Weights of a small transformer language model: biases.
MLP neurons of a small language model. Each row is named by its layer, matrix (up: input weights; down: output weights) and neuron, and shows model dimensions 32-223. Each number is 128 + 24 x the weight over its row's rms, rounded and kept within 0 to 255. Numbers have three digits each.
After each neuron's rows, "fires in" lists the words (lower case) most often at its 100 highest values on Wikipedia text that the model never trained on.

L4.up1730:073103109129110082093099128120139120164146147112068132092124100089112139147090108128108145112091156108093108084113147112135142177138142130101125132109141142159114146147171135145149123112149152126132134109088127140138145128098141156127080149169167116111117162124108150138097123154122108089088126089136109152124114155136148112147144151175133099102108138144090101137101124116144117135165157110120135138112155128136152148139109167121118147110142150112149126125119127182159096122113185144158148162147144150126107119162135069152102118123118129110134137160126145115146130136138106141
L4.down1730:133161089121108090187121097101133087128106124157125100093102156109099098120130149116138118149138139135126126149145172124166162111111126127093106103137100104117123130145133142121145115159125161136135136119123085107137143093115131118134159157096219134115110105122095128109104136123123153138103110169113140148146110117163165107095135133137102111095134134134091110139133084118130137123193144143133154148146145139146111113141161133091169151124147142165151111129173084146149119138153150162101093114169122131132104129157129125176130166161104114144164184145130139159140137132129124083
fires in: "to", "and"

L3.up1868:110106169165139120172109149130088158136127155122131063085157124149083155133125125174184118144146129132103121100101163132140136134103133099133154119127087108150128113141148159130174094144073124156165147161165120109114124139107117131130125113151101096113134164143147117123123118115185121132105097124097136149148120144125136116102154163090137123126114130145149123127087104119117156159137091121163128131125149150099098112114128104115108121140123172133115130150128118080116167126184147117165078152153145111135100168130085090152148188129128152100132141108110149060160157121101121127
L3.down1868:155126107164146128173110125104111133083149090167211142106126108128090162141103105126187140122129147142147124129144151076140150159132143086121168099137185122176128082115091122106166144066147169131154127157143129143122153117126151138116142118121124154086105174121147145154129130116077108121119130136132111136154088100117116152132138099117120141159112126167138162102134155138102144150148150056119101096132121121152064151098166107120161144110120139119118131118119108139155146135139159117104150138132130131109108176130127114114140131100109142129120108134123130118137113152154121118
fires in: "all", "only", "some", "just", "almost"

L3.up113:170097125140141149133108121125172164108117122183120155149121163136142133139113100087099079114104105168106129128157092213115124103138136108116160149171133147104115163103104140160117121159144120135130144148155093102099116166130127140138144129161136130108146122091162085121115098085110093134116073134137128163075134092163159174145144160117118139121133111068114101096164112118153103162154141130165074139123108135118105159106092112195116124121119160115127117123178086094132121093107113179121130164101129152120121090142133129117121111126154178129123108167103123108111161160085131144
L3.down113:128127141168129138148124096201054134110074132151131148142113158122122102114077092096103071192120161123137130109111139206140114161135137114119114107139112139137110114133093111123143105120152102137122137141134122112150091124134152100091102104142166171082114133144154138067128147140128145148138155123114142146127086139132145120085087158137126119136120116165163148122119125164115152127125168118120141137135171155140111115135136094104149103132120138129083083101136127090098157103135138106112146162109124122161149145150155104137123123121161149131167101153105118161160165159148139131
fires in: "of", "in", "with", "at", "from"

L3.up244:127117137128120118128123179121167141104172114080078121123145135108171135151139113145153129149117111115069172119189110120103112145154138147164151137118116132100139116117131144097121119152162114100110157099157108137120125121108105129114109144109123159159142141103105174120165137152102141111158124115141118177113118108162156121118119090119112116146140150124117128081115141156144115156157141134095117126072129146133094117167131128139076163155123133131123130131098130128094143109173143108124139058128152077168102107176135164156163112124131132146101095120115063132123104105120138127
L3.down244:105163171099137130132156147109115054082142086126154133119102197098102113164126135116146150118111151116156112135148135152151128135114108110147160098140101129137135138152102156117148133160140125107125114161157103119099088135116105144120163144125146141120110163135119130125161117140141156117129128124139184133131107149138151153120091101183112130126123121114120107155184135170168136114145093167131132138124150128175152144162184102085147098097121122146131137092136189187118157135085132127109092083145118085142093094147146147142157150134123148118175120119114157176176158093123141107
fires in: "to"

L4.up1655:129111133111138114133149120144114118106103112106105168104132118138166138125161081105157100168171102124088100111114126152120092117109121142120126171125132123143118121146128112135093092156182138131161090091125139118125123144133102140107151161136174128105124162095126135117112130133100117149114087148155125162078107125146191114134120142155170155147150152128077167080085174116137143143125100109112137160151122169135127103126126108139171124181115122113121119139107137158187158101141108137103109127124147163116113134099091098116134111115126113127127149141171144163137118088138144120
L4.down1655:131127122095126123138139117154090129133149117106187156125134115119146121122150116147117074125154085149091107155154116125118130120096107149081096102102114126126122099140104137117098138159095116096198128083151153113136086132142113110133137193104133129117123160136135125123126143141140139101129132162189125135100098185181111172118140170184166085140135158138085159118095149132053091158126136111091163146122117130136108144131124130113136131142127135101121113152098121124142163129137090148117125159091115140097102114108170130131153097112127118138085122147161093100091135115089157117
fires in: "began", "as", "first", "started", "starting", "takes"

L3.up1374:188177094139157093134104153118107133149122113123089168110136122140148108143128086111154112132130102120175133146139128096124122134135159086115118126138141129143118131089138135086121124137129147121116134108156125123121133118145143125182163120183090133148150140137149125085121105150140090138094116095137127099176098087126171153124148110159114157093125097131148161109142100091158090176150154110098085124137157154099172132149155132122104172122110079126140136176134130090108152113121160154144116163138142126106141143122110131183120110157130134097147134134143098140141126164105142123
L3.down1374:108141151135120155161130131127157119143130127106047109139110114124061139110171174160088153125111093130128129159127131173105140136139108171152113149111101099152177144116138149132118085099202123147125113104137157122131182102078116133116102157112128145154125130167100142149127166117115177147148138127112137158086140141109112124163104127112155130136133137083115118128160145131148134166126100139162139098135113110140082118124101054116148134111117175150117137092114127124121097144141120132135126095157098119122105098139097116146132144104078107149100136114096143113123148139105145132
fires in: "of", "from", "to"

L3.up31:111102118147127119119146154132103115117124120153084135124146170126112140124153085151162167129128179132128101130094172138123136145100124136139125113165109116200111149114120121121076133184147124091136155109134129143135155183124119130138146132166159142150143133137124114123121124125113103131122094091107095157161125144126171143126106110121143106109076125160149135117154077135121091147133146140153167101150134123115153122123127124166119137119108131136115123146128128087049153112141088152172114143148131148098131125149148094167127135119093138172116186163137127158152125129094147157
L3.down31:164136121139163092138099075103110144129117136117162135137150085126158141139122139137130155122170139122152151154165129153140124098125105128128143106086123124146156117112139121117103139100128099131100109115159115165142138122139124149130129141105079162120180151113110101156100136143151135138148168130177160107143158127122112092116089150113122116144202104140100133150106164097163155146140148135141100145149104127117102122113091120137095155112119100117119139123168117168137136127129134110104140120083120122139136164089128129080106137163113152102183117078112135138119127150192118156
fires in: "of", "russian", "italian", "german", "a", "by"

L3.up967:162096123144165125104097129139158126146165120113093095090087131078162109133121105119166174126111128098094147090124124159143184097121138167176113084136163101174126121132089094165100094114111120127102093125168127148112163166075087154096123115091143126168148110118110125120117124168113087126119115098098152163138113116114105086150133091131110116102139157121123128141127172124093139111159122118137092117097168143115169136124154143156120120096116097132154136144114133152072108139128138135118109120141147125151147124109096132151102144115132118089092169161127158109170163148154140145
L3.down967:132144123172145158098144099148136093137112135078168156106162114156151153130106141157096124136170099118130115167155163110085129148147144133169140110117164126106132080119135158139163100111158113140124129148194108137121136090097124130129148114131090130110121059120084161138119122066145134117095128141138122078094100142115167112142117099163100138102158158113124105141145127147113125114128146141128131107128162153154118154142093154131154132128106114127105113116154134163130112139158097195117174123144132112167137134122071141115115131089107123148137130107113117149102096146175112163
fires in: "with", "of", "on", "under", "follows", "using"

L3.up1050:136122118154147113160138110126108135125099143155172148152106116140136120141151143087128091111135100158104080121107167135134134080170126147100100184152141160124131144107098140079149150141154110143085146124141134144149178139129105121118125144174108095144143140125094140131132114106133103148093125089139131146153153129125119161150124123072120101147136114119135095130139178134103134114124141104126148154181171161132132121168122123108149157130120103139129117141080151170144171157118109127149142152116134119162139127092111138099127131137117154085122122146112144141123123127126099092
L3.down1050:090180092101119153103144110120164127155130111163000143139134148091113147126140115105139135165139177104157145140156123134174140157135139157129130105117128123112131095115138119145115107149115110093130164190094102124123144129156121182137136121129147147105122096132133144104127084111151169111129102123086147147120147193131124113099143115158124096127142135144120126129135123121165072135105140143156085106132112114140124108127126098128108102124151108134139128146146129171112107126180132139112113084134127136120144112141138113146128094167153151145141083193114125135098149107129145171
fires in: "of", "while", "to"

L3.up660:092125136151161166131136077127127142119147154122070119150132093101169149123134115070093135115133116143104114131109118135129091083136149106099121135119112092129122140163111108122128119060163132133111129125125172130151079111160122142120124102095131160182120131124131121052085166140134073157101149119174092125113135102128155170139148111103140144131124114169113122082143128166154138094141129120135146139144117171160125129147154129125125121167120141095141125151102137117125107141158169152114104131164106137131115119118137154145122130101093078162103109121102141131118100128119173109
L3.down660:096113120078129158123125098108157128151113125141151167150162138160131096149135121139139095139166134126132150130121134121124112128129112160081165125124114145122154141160126135126138151109153075140107129151113140128107125115164107119084163144115111146109136112140100116102134109149148124098127125142137122149134113140122156137147125122124158149168134158096104125111140135127161120135124126160116152123129145094136151076126144114141134088157161113134134128102116158152170133119165138091144130101126084138136126100139102138134120082135108119165063135101123126131079123103104095109
fires in: "as", "askins", "asian"

L4.up1074:110158080143090117161131106189133115110155153097097111170119161129153056137156114107140090139111142134115133115132094113103127137191150136087149178069109095140091164114143139149118139143162108152112133117130130129125138119113131146128148155079157135154148132130162132121161140152115119117126143104084135086145121112139185140109181110124121098144123136117100110170118100132141098132132151106156141094144176113122147135090160085098134116122137107117090132125130142113108119100153157119118087136145131174143124110112129169123141117112122121103149131099100159143152157131125144105
L4.down1074:137136155140101126144125138133164092146111136132126168141075112114086129176190116165129100141090155134144173150148149114129108113127135131117126120152161129084125147181095161097119159119153146106110121141146115130126115155116132134140146131104139146157154096108137121139112144128117123134136112077115119136130096133116188136094114130159118117133113174104056145116153123134182120205131148129154123097110141112158094117140151124126176087112117103119080132174119192127146155115158128116109156095094173119127118144135131126102120115132184104171105102123103154135121143099098079132
fires in: "when", "as", "so", "how"

L3.up1633:113153097126107134112132145165075110158139128152105141174144117129116161137116099147113141140105093114131094168163155177077126067163106187141139123138143092127130133136163151087133111118117142114137133129130113134117090148112111110148175113103121122103154124133111134119159139108121126135053085063096160094151129151081142069138101135130108138151092117125087124159120172113163124112107100105121109122075164136088159124168179172104081151156098140098152148134098135119161169140144154141195130150095119065125115140154094128153126085122115134180115131122110168159108153130127137135
L3.down1633:122110115131121122117117137111100117199130138151143112140114152112178156126154137138088131105135109100103067144148165146163115115100127155100111118128099114140111164157186108100112127098136089143082106146131101113145109171130143128095145128158124118106158116133104105084157128104127164154111142140100141146083154147129172146126149139171134132091158147082131094158154142120075110145091086071142100131162133182127153156132126145125086119129125125088136107129119136160121140170074093115119151087145130099102158131116121135115118105117125138151150090155092155142105184134171161131
fires in: "of", "non", "among", "is", "vice", "including"

L3.up1714:145120131140119110167133159132064154101111159135117130146111137126107125174122123106132128090109131124148175146142118146110149117152167120117162102167104125111132109156140110144123128141104154171149181107073096131135141112090113082091158109129130126152051148175096138139105120115102133130114110112162134144100111104136139164121128109133149165132121149138128141129108142173151127177124163116130082164138123137127112132148130177156107159125102081105081146101127148099081092101115143109108129159126136088139142156100100131124097173148127161134150193091160153145128105152068105147
L3.down1714:086139148185115117119115164121181135120128130133096117134160145100142151136118143150123123086142118129139111078137128120141146115098127114107137082140151098144155104103077155115144121102113133117133109114146133130149170139127126138162135141103174142130124121140148098172112127140116121136166111142112131156137163112102121177109148120137131135112140106137095089108114153088095144135155109149149098165148095141115100095129098149193181128095150110133118103151149143153102121167156150117137126102094158155101117174172120137123159142136154102089108135144129142155097142106149119084
fires in: "one", "a", "an", "of"

L3.up1407:121110122094143137150122091136151152154139116125097122115113080128117147093111116129123145150090088126143179145138129149157112117131161109191117166150135116117120133129117131138128103131097144137123116133112138115115151119129114143128160145117139141171115144125167152145091121160125130129154120128160110171117169112135095130111145167115156140066187131096114126153128100167143076145130120115159121104142134141149127136124119198171140103099128104131150076175125124124116115091103149130145157091111117112132160127138100155146114103165145148123123124116140118134135152137163115127
L3.down1407:091151110116161158132121113149144141116142130074164149138136108080103170105102143109144138133156142157105146163138127111116104141059122099114115123136119145142165089171100137120124139134108130111139173132139143133158125128174114099115147116151139131153091139118136105149134164138115131128126114114104103143147153111144065117099099115080139102125115137111129137132087077113075112145118146118123176124135180087127116131112119176132167126119086121171105135154128120093149111120095111129141123153113137137146138130145108127174129092134141195167135138152103106124131131126112098140
fires in: "by", "from", "fraumünster"

L3.up66:127142122106112149163191117144160122144121095120062179129082106116124120131148122103120096121113095098126127164128076096164110164135159115103165149134157119085131112123162139115126133143145177125110133174111148096130090133132104124110103131138115165106114118135097105101124060147077168115126144150145141156116103135110136158098120097155115153120137150145188127154109082101094089147122152160153132122071135169134136111164106129107139097171167117159107152148104142125142128123131127129154109082123168087146145153146132144102110092144117146110105121123109177123118120141144109118
L3.down66:135107156145140119118181076114162102145139155135159108116158115147165125116103145098142121094137126166163113131134125164110101170077108144133129133141129121124100152071062093136120109138139099103171125119126152157127102141159146086142096155095158148128157118134112152129128133123122139054159139100173143139154154162141105165114132169122184133143098135178138143155127148143124136110132107091134126148141095142094113138079132097108132152117112146097127131088136139151114152134140101174153082147141097141150105094112105138121143151146087124128105137154131141158155122105160141129
fires in: "until", "in", "of", "into", "to", "first"

L4.up780:116126140131111136101124106113119137125105119135084136157125143147123131136090094125152132101157147117125142121137146126127113124115154137125161146145131114123110129113144135150097106166172080116110110139153145115097117164154135087074146128135151151147148150124121155080144106137136111170109185138132106180146154156106120134098109133105129133127131103086119123094134139131081113106103150111129112138161109119133122160139140139141166127093142085133119105115088114116188134141112143147111118094122138090157137089125083133088150080141125137137143128115130102095094145125121139150
L4.down780:149110092159147131123115109132114149106141189127119136064146089104126157137147166133121110152112136152146121182136117118100109112137147142097087110151089128120100103125115106147142093111101127108124159129066098126175145131139168150130147155107147081106089146141118135161114112148119099100136157112076127099148170124170120107171139128115147104135072142155160138126118079135144162154111145150113065083143153117103087142113110130104139166174125144123112116117191150120108138113177123179166114130150131154129130132119145104152081145169169145133139148131184110150129067150113124126
fires in: "such", "of", "in", "that", "from", "with"

L4.up1989:115135089110136130139157130133165069132144112132128062132125099101132108141085108146105137150115110100106102111106140111110081107108147100099092166075148149139147132168103158131134112157156106139141129131156098093139153140120147106108178182125122117135134144173098158155093161172119141084146118122175110158145123114125204095131149133137144116111109121166098117110089129126160161140133159114131117136122158118152107118125055145118103140145187153156149123121114136169152138136077127175134110103123111120120118140168114093130085099133133104081108161117121135168109114099147108104
L4.down1989:114152088103156132169168063122152127117134137140128116084144143107110090162100117115166160112114096148151157140101128120131122092127127135073096121123108154097106105138126171101145099117127135135135128161146092135149114114141108134139148158097137136145134170146097158142142121149140147098128152159121114159127081127143182109104118149160138158114089131177156118173147102143138144092148146148105137162145163148138128151139173141115132111111133142156102122111143099185129124108121138188156127104122082151130052111144156110173068142134157113101114130170123128145154154169094122111
fires in: "to"

L4.up776:133143104163140131120137162115142145132145131084096139148145123079162140122091161127146138137121143114128135135140137132124139128186132122100135111134121132109126182139116158117128129182106117121115129155101125181110089132108113111144114092142143145173118090094129073134146112113135102141126132080168147092128133162096111165090085133102111161156103150137097115158148124147107099114158162105111132158178150111133123146150168112109124156140117150130148142135134119113122145067113150119154101156128168120171131077127147094125127092159132124115127143073174114137134134107135119124
L4.down776:175163171110074127129158097135125126137130117130143101164118120082166172113166103130111114121144094124142116144129097116151107131147126116148141091156113143176116122103109158135121094145108098108125161162138122167162082127167163102133089137114099115149150146127144127109125105115116157147146080128130149127126167118123120127111119168127074135129102119115132140175123117169125119121149082129121120150118138125128103066154125104124121107174152182113159095177128174113164133120128110088120122138119142120148144121137124125119147133135131097137125142123105114142124164143144093118
fires in: "of", "most", "high"

L4.up301:110116131128127116169144137140151124111124108133167112098126173113130113134159127133143170141180115095137139118161145123137141088171098125111174141152113142157134126135076135105134121103167120117079139111132130118136104163128111132112146137092157124154093091120114127152116185176142119141109150135106132100117092089143149172093136124134145151130154140147165133124117126096109136130142116104116142119114119112068118094136146136111117124126172112135085160106121112133137107094185126174139106116153188140154146122076113145099146110126122132117076111103159142175112147146088165092
L4.down301:142138131119138116131092152152087151129117152120113111093157128121144100123165151085111110110149124135143132133133104131136130092092123104140149132129157120112125074151114121129141124112112117123161135133112152143147135179127165116109115109144139111127158119058114105119149131121134074143160129130097111107111110122085156111076149108097097118083142084139112149182124155160119111158115103106075135113142128104095142157114146130113132133142138102128117159109114108146128187141148113158075098096156135100133143110117123112141111125148095141121130162136125085100127149150110135137
fires in: "it", "that", "she", "there", "where"

L4.up1247:137115107126136147169123131112115114140158122156126073149078088122143125130148092138128159164130106125136127106130114110101124134117167085142155140093119154143123150073142150107169109109116145111113107155136144130067140119125125083093173121098143123115131125148179126175138122119145114203070103122118117101153132159148130138156110132106096128146091093162144144162161149115165111185119160134121122105132112115156110161130163145131098144100099137110122179141096147100135126124146144107119120087111132168143098124107163083081093108151116201121130126093093120140132145095127117128
L4.down1247:136140104135112160163112128116118142136122172114156107144075134132105122128161091128170149118101103154102155067102141116135118166136152113143164112089087140080118144115159125156164111106085091158134099134118118116125144071084133121137135159126151132124083141105120131133124105103099115159102100148154151101085115149103138119132127116150125158134120090116160138145075157133132112160125102108107113087094112097154132144079168135135147168154151086125131156153123135156145156123150100135134171096134136099109079080137132132132126097182142154136150175133104106078105128159105159128
fires in: "of", "year", "years", "half", "000"

L4.up1785:120117109136129127143144125100141109157141157109083133145112140145146106124118079135141173153109090136146138161156131121114139122081170125123167156142165128157140137136141111149094110091126113112131169087116118138146158167127109142122171097155131110138135155172137133103137136149132147131170129102113147103117164103137118096100105133115120104103150145127166091109156103153134118124150118096167139147152169139066107131118116142149128145093070104123132141140126158126127112127120153147162124094141161117165092113148128131073094166142129173125131141137149168144142109114096153155
L4.down1785:144127108109134140135137099122111127150154117082145143133131138120162190140067123139120139145171090137112133103130132131066086154150102095180087159119172104139131131155106115121111112147057129110137163118151123130135102141119112122101140111160130163085143139123152122168111117154146140157135102136134127088105129145123146095102099119116136130108125137132136172124118129129134143110107126134116144125154157133134127151161105172140163140122137113167157147154135141112096156125159116158111134114067123100123140149118145140104062094125151139082095162136129110136129119126114166101
fires in: "from", "on", "by"

L4.up1987:124119124120165180124091112120132148110159099173071158155113092123145126150162112113164079138139142149132150099158076137128080153182128119153084085098143125138107121152123091109124119109132158129116123132179101096151137127137152126128118116051115189140160155110138140143155110138101089067145110136146128130148074138147139093151133124111097126156150128088145164166134155097165104149167142172103083102078122123131095095116104120124123129127081149144134192146098131150125128113120100118121112109119105184117129146126113073160132144109115135131173136128130152123156146096147145074
L4.down1987:127147150174118124125172150090098122105105143127145157117142159111109131101095138106135146137141170133068098153132129108132148154104109137106135103152136103096154147152167187107121113156114108097105109129177138137095111123114084152177101153099105156155158138119085102108139117139169113139115119167127123107139132132157152146084115085147142123164128136151085131128156130106124104123141145061138147112096146132137123154139150103129145137142155158101140193126125137131140152172125123102134157116147140102113137171165179138120108155179119162118129125122119128139132121141107122155
fires in: "first", "when", "won"

L3.up1621:148133097176166131135139160099134124156143138131098095170125109133163091120123143134110139125109153135092127108132155142116129153186158134143119135106105105088121126145145144091143095085123138134116101135094114121126115149131148190146117173119202126129162151119130134115124139126133093151146171106149139151130078128138151150090090144113155164152129163155078138134181117106174140143140123136122143153110133115126130091121116125164151109122100118128100115193128075146131129137095163155104155158128140101148127142126133156162099145117161130139088136122150169125139135093118185148
L3.down1621:128150127145195164138122117136136097085156157142159077126085093146148138143140080137097139109119099151122135132118154136096097096111122110151145141145152128144102110103118107138119113171150156118122106131118196124107137128140122157136109113108098110168158149144122133088102163133115133113124108146149104112126164140145103153110102124125151140095102143136136115147141140097100137110085099110112117162122149105130098125138103143087117113101132104164121152151106080136152221157145156160141112070103139107116106119140137133138113119085106114135116131120155132139144150130092119108
fires in: "not", "to", "is", "of", "was", "from"

L3.up1959:103124117122124092160132091127122164138123104124178116132189179112145103117119136119127122160139145140120115146104097114125127193148092118144171161138090143165118088139120137133094104143151148109156140096105156090070152155167143115126131132135165155117124158122139154131132080164154092170118128124195124135153063110132092089163116099106145135124145087123088099122109151100060092108121134126134138122132128152140124145142123130142120135097153084101131161110103130153075168103157094115139168150120189105150140140163114120148160152111116099113128121125178115121123124096102124106
L3.down1959:088137121113140099143088069137089126103070127121131152164174165152137140104156145156118129097169145118142140106150131139091120143129135073148138118176156151135122176115148124149154113133137101121126101093157159117161158119119120157091124139147123144145143162134097143128094136153133114108161129130145129137121133141071107100129160148131105084093109120115145125169135112118151128146139104104131112096083092129070128126115141124143123123141135125143129141171109104134140137151121086120104154122116142142128168157076132127106120174141133138126085098122087159167112120130131123136
fires in: "there", "this", "that", "rush"

L3.up412:103138091112167079134132111109128097142150171167124104115147130137120092174142136157113108172112124099072099123141090139078120121099106181135128057121059130143084116126093127116147100159131117145198116103153136132146110155164191106103119135126158117122126174139099164093147106098130117128146116122145138163105143140149079127133097175132128113126124156162097143132114132135126138159161118129169115155092137134167120110120107174106102134129120131117109152125130125147134156121143179092120105193101110120140123143134098154097101120098102100124111138122099159134143097109138144120
L3.down412:105173168118149158103112175104143132179109110161129094155146124083158092139129114102154171167155092163161128097124134170158154144135089111110107121121103157130128143134116112104134113136139128165111100104146116078100134077119131104124142123130129134122155099150104115127133148126134097132155131107140145138128093138137182111134120146154117132069172144124133145138104134116114172116124153109124117142098120162136157133134095142131115145134157111136064104120123128124115135107148125132076125136196087091128183134182098117157157153145112093162170213175149150110118097126134115099
fires in: "only", "from", "to", "just", "mainly"

L4.up2206:124123149107091125154129163121166102159184140115118098152130090114188143123123114135100155132106158059069142079133148101123115136119126120104129139134155113131176075162139098105102131134120182115121151143152144148110142096171141127100132142116148127132105125096113162121139130127138090137135129156138118167162114119102128110064079126117137133093137116126107134126155115124139189112173109117141172158124148151124155132134111154113146207117129093128125149140102125133109147199124154150110096143132140069175089111113125088115119101133153105134078137123156109154160186150156129096
L4.down2206:128120118122133097135147120107134131093086149171108128142142136111156131138136103136152093164128089156137129153158097170160142141106130089096116126202108122082096130128135140147149147137137150145133114115133139123065099136167163183136140165120134124142122143151131138103101159114125115150115147152075155155128103104128133156110179117147137135145142093112099113115151116132080107111147123121138149129133117115138131126157160107109131147096122181104135113116129083082112106112145130133182114101143112123137128125164136127151162143139122130131171158137174145111123118140080191136
fires in: "which", "that", "to"

L3.up337:139106146130154145122086138131129100142081191130067113122140122126132168125111145144116074116114122095147118114193149121133131088094112081149159112179110103189075128113105140162120147105124131123080140106142149101152156121143145136122145134165145091113109142166128129147157146155134127129032124097120131155127127150118138139154160100129141115105122133146139142138168096171150070117130154144131069104136134133152084126136112079144175152097130176134139130154140105111125130172115119164146155137141123121116155100124094187094099133145123114147173160141145098139141146168108129129
L3.down337:141128086138132072153094130116106118117121126158119129105125142096099122111137139129086141090113099140105140095161107092087130096120160108150156169124129107132113087120114168159162154162158117154098140108121093113127106151108140097165107136134148141098189125071123131095111071117121117158107132161151055112144096169158119169118128160106104118083163146139108095144122131101119104094185140182089129111166092148181140144162114133118119107097159175141146178120124164145136158128129106113114126103123091158106114141129180150122146125115114119129166112174146141145117125122161141188
fires in: "of", "that", "in", "from"

L4.up120:094109138090162092175147135131157141141111114122081099132114101146116137147143107138147128140089137139121111080155134158121143140140132131149074134109138155137131113135061110074105130115072179118091091137177119108125118116119156153097112123100164132141083108119145146188136163132150110152137147121126154138155116179151108165139136100123122133110139094143079131121110158109142133128138134125145157075102105109047120124170098113135128160101148082113127117137108133128126110167133156110096193082148140167116166142106116093136114176176111156143134120124118115086129141113120175098
L4.down120:124085168123137119104141140140138152132093085109177151157164135155123110143127095159099145116135081165111098129107129114098128120110117133149142150176104112117110153154105130158111179105084123121123087139146099117099107111127077133144111089171138130136137105113107140129128137125102115153094094093146111109091108166126128161132130129130176109144118113106089072083109099124115145104143113160102124133108113141153141155131130118111111143143179114147123149120100114150166139103150157136128173106123127147160180086134127087138116100159102125100099148154088118157126165078147175104
fires in: "year", "years", "months", "month", "season"

L3.up165:129128122129147178097127111134153111155135150169084111150137155109119117153146109147091155129136124136125129121096172140103127102128165125129101126155148137151130164074158153133146116139163122130086102111142116130128162125119124118154127105132128118106130113136152125109160092106154115104120112159126141145140116091122098113158123164144136135111137128137176098128167141117132156131124147136120118163117163130116125101143073140135154134106159087118150090167175182139081132077128174125116117127123130099137095107141143120127152169152110170188130154139119216118142179187150158130
L3.down165:102156124159127130150105104144124099095101126135148137152115141117131156092088163087116133131115166186133103109172161123135123069129144144132154082161175148138115134109129124136138082155137155120146106103150142133113170150075101103129125118148096180083124149147109141123125110096118124159131117151109131150153106175098117113074112110143139129108106129124095143157113133174106106123093139091154150138151143136170113098161124115144142134175171144111100133094111099143104122098142142150143154152142139107177140115149115122129144170145134125094192163117119136152162189140093136065
fires in: "of", "from", "to", "after"

L3.up1619:109144121119142133170081134121131166122156149134118141106139107125142147125142122141123154098152097147100167132120098139105153097156116189105106103125117125129109129171115119159084158116124138141094163143115113088123166144099155120143128121132125155164158116117149140148099135135095121085100150133123119127136144161183098138143134103131168177133107104083113130133135110084101104139118146075149113098139158165121095099125160124153096133077134164122146183138119136147068154102112122182159103142163114136122103136073128105159178154112130129119137154142143131137140169148145163161
L3.down1619:124153152103126107147159123155115103146137108169128102135107116147116157171142095095128095147091134080140114076190136148097107138161124134135135121134129096129111135165124136103109086080134140115089161138130151159107130128124114132124121084164119142125137131096111139116139136161147125160146097059136124139123131128116122077090121119145163128138141159104112135114143115144129161153124113139133143069131121093105153170136121142110129150127112112164147155108116138148117136138156132128129135124133133129084088124127133121113094120127140134148068074115094161146105138152141138108
fires in: "first", "then", "former", "initially", "once", "of"

L3.up1869:119112120123124101112129166146160142095159136097122134164085096099156118148113139144104133124123107121138120136177128093141151124122127098116117125114137126129073122121133166121122089129181094161121128150151107128160155137125111158119129156147137107132137166103146160121097126141133145103099108109085107145108097106138071135162113117087186124166122121062110159106118140114141139142142135105105137110132144132104158164098076158138144141120116055136180115109184113161161146116075090109144142123166128116155184120102144114116136150140102107120128086117133147131104132142149110124
L3.down1869:119147098128134155129093119146152155103124167105141209116080113128133184160100117106144117151120143126120152141134123145103139157107179099154136129144131111104097154176108115116121134115129138107111113114100087120137100167136143106103131138118145131118116132101136150117171145136140084141132118104090133169106140089133148089133129126138166121147130120106119141116081106157118158138153145099098128113154150094147110139107156125117142166125149139107093126091109181114105171145149083138177112156126103143090131100106188130106073102139129096158113109147141114127125112126119136108
fires in: "after", "of", "to", "following", "s"

L4.up694:103146155173115118120107133171135153167113067146102133161126148125138108114149155149117164154117126108101146166143125121168143085122105157098106127162185124144101120095099126134136144106139116139144145161128149156102184164151148094072102153154123134140134152108154111132168119079120121118121107102115140166155118120174101104173125119100107122136143150067113117147155125115118093135201136130163085098165124131113126123127122145144127105151119178098153128107144163124173108109102105113149102117167155137148163114141115142099101105143136113093122156139097175120173123134119170118
L4.down694:152159104154122149120152097157120155113127123130163125142134127142122154138146147113106135151138156151107099141142121132109142147124129100112139071099157137120107118151169133137138109150106102119133101132093094176102090123160110135129115111109120122127123116117134137125132159086140152154119135173127115118122082106109108103107060168096091125123120131127124112098161142134125113155114149150115136143159099132142098113171143153126157152120135154159130119113106142107136100132113090085093052084092130111173147115104152112096160097120171107140150140117126142100117097125088135092
fires in: "with", "having", "of"